{"num_attention_heads": 6, "positions": "learned", "qk_norm": false, "batch_tokens": 32768}
MLP neurons of a small language model. Each row is named by its layer, matrix (up: input weights) and neuron, and shows model dimensions 64-191. Each number is 500 + 40 x the weight over its row's rms, rounded and kept within 0 to 999. Numbers have three digits each.
After each neuron's rows, "fires in" lists the words (lower case) most often at its 100 highest values on Wikipedia text that the model never trained on.

L2.up790:448471522579499468527503483537506528501510575553469475458442469486519505509483531560573528510474590465489514432453540495545478498514481526415484461530498483469539443498481494473516528460539565478463493494443450500561530459500452459557454516437547504576529557484521524537544470470459495570506390511507481456539515511541422489478463480526454486483543494439547479553508583535435538502534
fires in: "at", "single", "same"

L5.up275:541429477535483517584466516463527526509430502415506443587507530527426473440439451457506534494525455470545501469478519486535419523446563558535505485467546546462466431509470469436460477566526489545562568478458530513496474484511459494476471478477501557561478450581478495530499423492466500539458509510554482482575515516455643531524524511465442607533541462448496538471474475456555579464478
fires in: "also", "been", "was", "chart", "team", "not"

L5.up1045:510540510528511515481447494443533575479498511482519454512448518560532516490517439460512585510473565465535442547527471528515527477460491533550484493513413510450459541502488417488456503464503425488541526530546528516549542460557528466568514471474554503540466540488513431565550476591468562440494449516491450485522541501512545493496510492443525524536469529456499566541488491513463530486537
fires in: "first", "homey", "second", "single", "singles"

L8.up499:466448532500456473556462517522594529517517646460483443510516501524477500512526535508475514524475453512527477565499476470515457471460535571477501485472538456520492513492458487485519513495454477524523568456384484535492514507494502518530473469507451446526560560500489522497530560547474509488486486563512498410503432516523529482478516442531486473540551519505510532452495518510515515498533
fires in: "an", "human", "ten", "another"

L5.up160:510491442515378555539495495500521495447457617498504551501397526537539469518502535486534537509498524524541497562518538535511464538542497490548519494534414520533476532525478474440503510478491437487522481462573502479546551473470484476540478457562497554497493486433560565488478523480515439552433460463535561489573531483526479443474519461549459476478545483497543560431586490437526505482510
fires in: "a", "aged", "total", "with", "his", "made"

L5.up992:490514452579525474553486454473538505584514533463488483482556474563573466543522573483474428425430481473492523528449533491519498518502514557505497480511592474447466487527486474556514488438498550524522527539495456534546441478517492499478539531446529452484558507499528407538487508463547563437505594519525484508510467469515417457476511518460517465477429494482521448502497530485563545488460
fires in: "their", "new", "more", "his", "paper", "download"

L5.up609:475531520455522497465494545435493502533483513497565463534443494496528474483476573492507526525523534457533530482570546535482508507455509463618525506545536530498478520507505513459455532575545566455495469502433452437446454475407526492500476507508488439470503516452500477503501557520516493516525544489510556479453499420438505582494459610469500483457541517492490483423513486490484518490478
fires in: "in", "international", "march"

L5.up1112:502458505528435531447610618434499466494437584456452444502481499484502486558467461465408555554531583483529436511523466534512468480492494533526508502555559558414461543554458485508512528502417444453595455486489484467471590553560550466520453510478532452496456436475610565542480490571500507547501522477533566486528491489488468518468498512510443493492485500459467505517565507506478521474510
fires in: "in", "similar", "silver"

L10.up411:477473497496508518438465533441544393505535495523493496502523588499511528532505493463437566443449525462528511475510422454498484511519559422500403532441448497458516518536496461559536509477432461501553482476559512571561499466553455573467491476480531438477526586513492510468487541580468478485538479559480515439518500525494514547503524468523537509488535505419512496460464529474496535499474
fires in: "has", "had", "was", "have", "is"

L4.up892:500516543452502613520528501489525558507489563454497449471459511498545515474543507434461572435481526527534491459502510500433533475485500499509491520454486547454487456466532567502454493521472645447486488508446505517490483493424494460461575466569464519564515545519467507483511494437516533480510432497507449573504456472438461496505390506476412434494576540472452434559490537465474472501446
fires in: "at", "between"

L5.up1080:523576571474482537479503434467541518465485496468489503600487505496524497509495463503534544502468518460494521485508513485471476492532549526586478536563567517502489424482477456458547462581561434463555413520520464493454441458518483531485459493485417514507500480534570378539482499471482508548500496509543506508560473481429494616451537565503409458497487482492534545429453498507466519504596
fires in: "in"

L10.up853:506494494448520531472524544442498513538523473477553446474531565533429565596509511514503532496461497477462440550524498567497496538536524459527503492539489565550493471489518497534500474525462464565612428519439480532473543475551464443507514495528529526501468476449533545494456524481524472524505492500579517469527418477467540443521458509550466574491542540507501498549541455492449506484544
fires in: "an", "future"

L5.up1000:497478436447407557516492478494450472476465498472413490474454494495550481503562477479467547530495528555551497519491496529490455429509417567520403474551555473494414460480469442465522493496550557439469494579483543461454517437522455508444477552550479455480524444569532495563502479503525520496525454533493482507532432471478529532522430514509450543515528505520503493529464572513527480474470
fires in: "due", "to", "because", "into", "after"

L10.up468:473465568443517557533472455528548523586551530485438453504502534485508458551496532492472511533536483530511520518520554419544460465459473506517474495492587491489466425502514527510507492509387538509519590495453508582525557449452436504487476530461502533429556485552526513485508558562514481512441443574495556489412556475457509609471518442506450481523469524482482466446571482502502427495428
fires in: "an", "can", "any"

L5.up109:488379461510463498521507535463515471523415519455499484515507501495470413465488533463528463459535453515475475562508496467561582458483625558560486538502451586477529413525482456569468475476532468512439518417502471495497514567585480484462473465517526583495515479475491460471486503519479493509499512534523473487607528506475498550484489534485433470510460493505536455445489468524535499483568
fires in: "produced", "can", "producer", "products", "described", "produce"

L5.up848:468507606509538565523507460492551594534558489491530518558504550471481561531493461476492494492476510531519491485573502434517467514449504509568569478455513515478470449514543524500490530492428473495470453478484469533418527485533444445514509504514447495531529567491605533442493544562431460528500499563517517488489474510462456519514408499491510565479555488448569451441426484556445517473626
fires in: "an", "any"

L8.up140:472512490477477485497528564543521502489512542439479470524501520469431454488506496430491472501511404483494518502533402458518499453549495541525496448459540458510472470492490440507515474519546455520458450458446459509456558529565518445487467480423439540557498516498540502511499482499609501532537537506544487496446538501492491545504564469477548491524568392575498530602445530509440563511517
fires in: "to", "top"

L5.up1107:525517517543519604581501488554549532529519518425547517538510512494507473476555548489495552410455480468521519450500545462449491524461510513493548501503524524537513449478521555479503514496524559472487578473464424499548459412503477431504485506520441499534536529458505513432468433501516460485500515541522452490484471486400444517525503498471489468555510524486483501512476533462467498527526
fires in: "and", "he"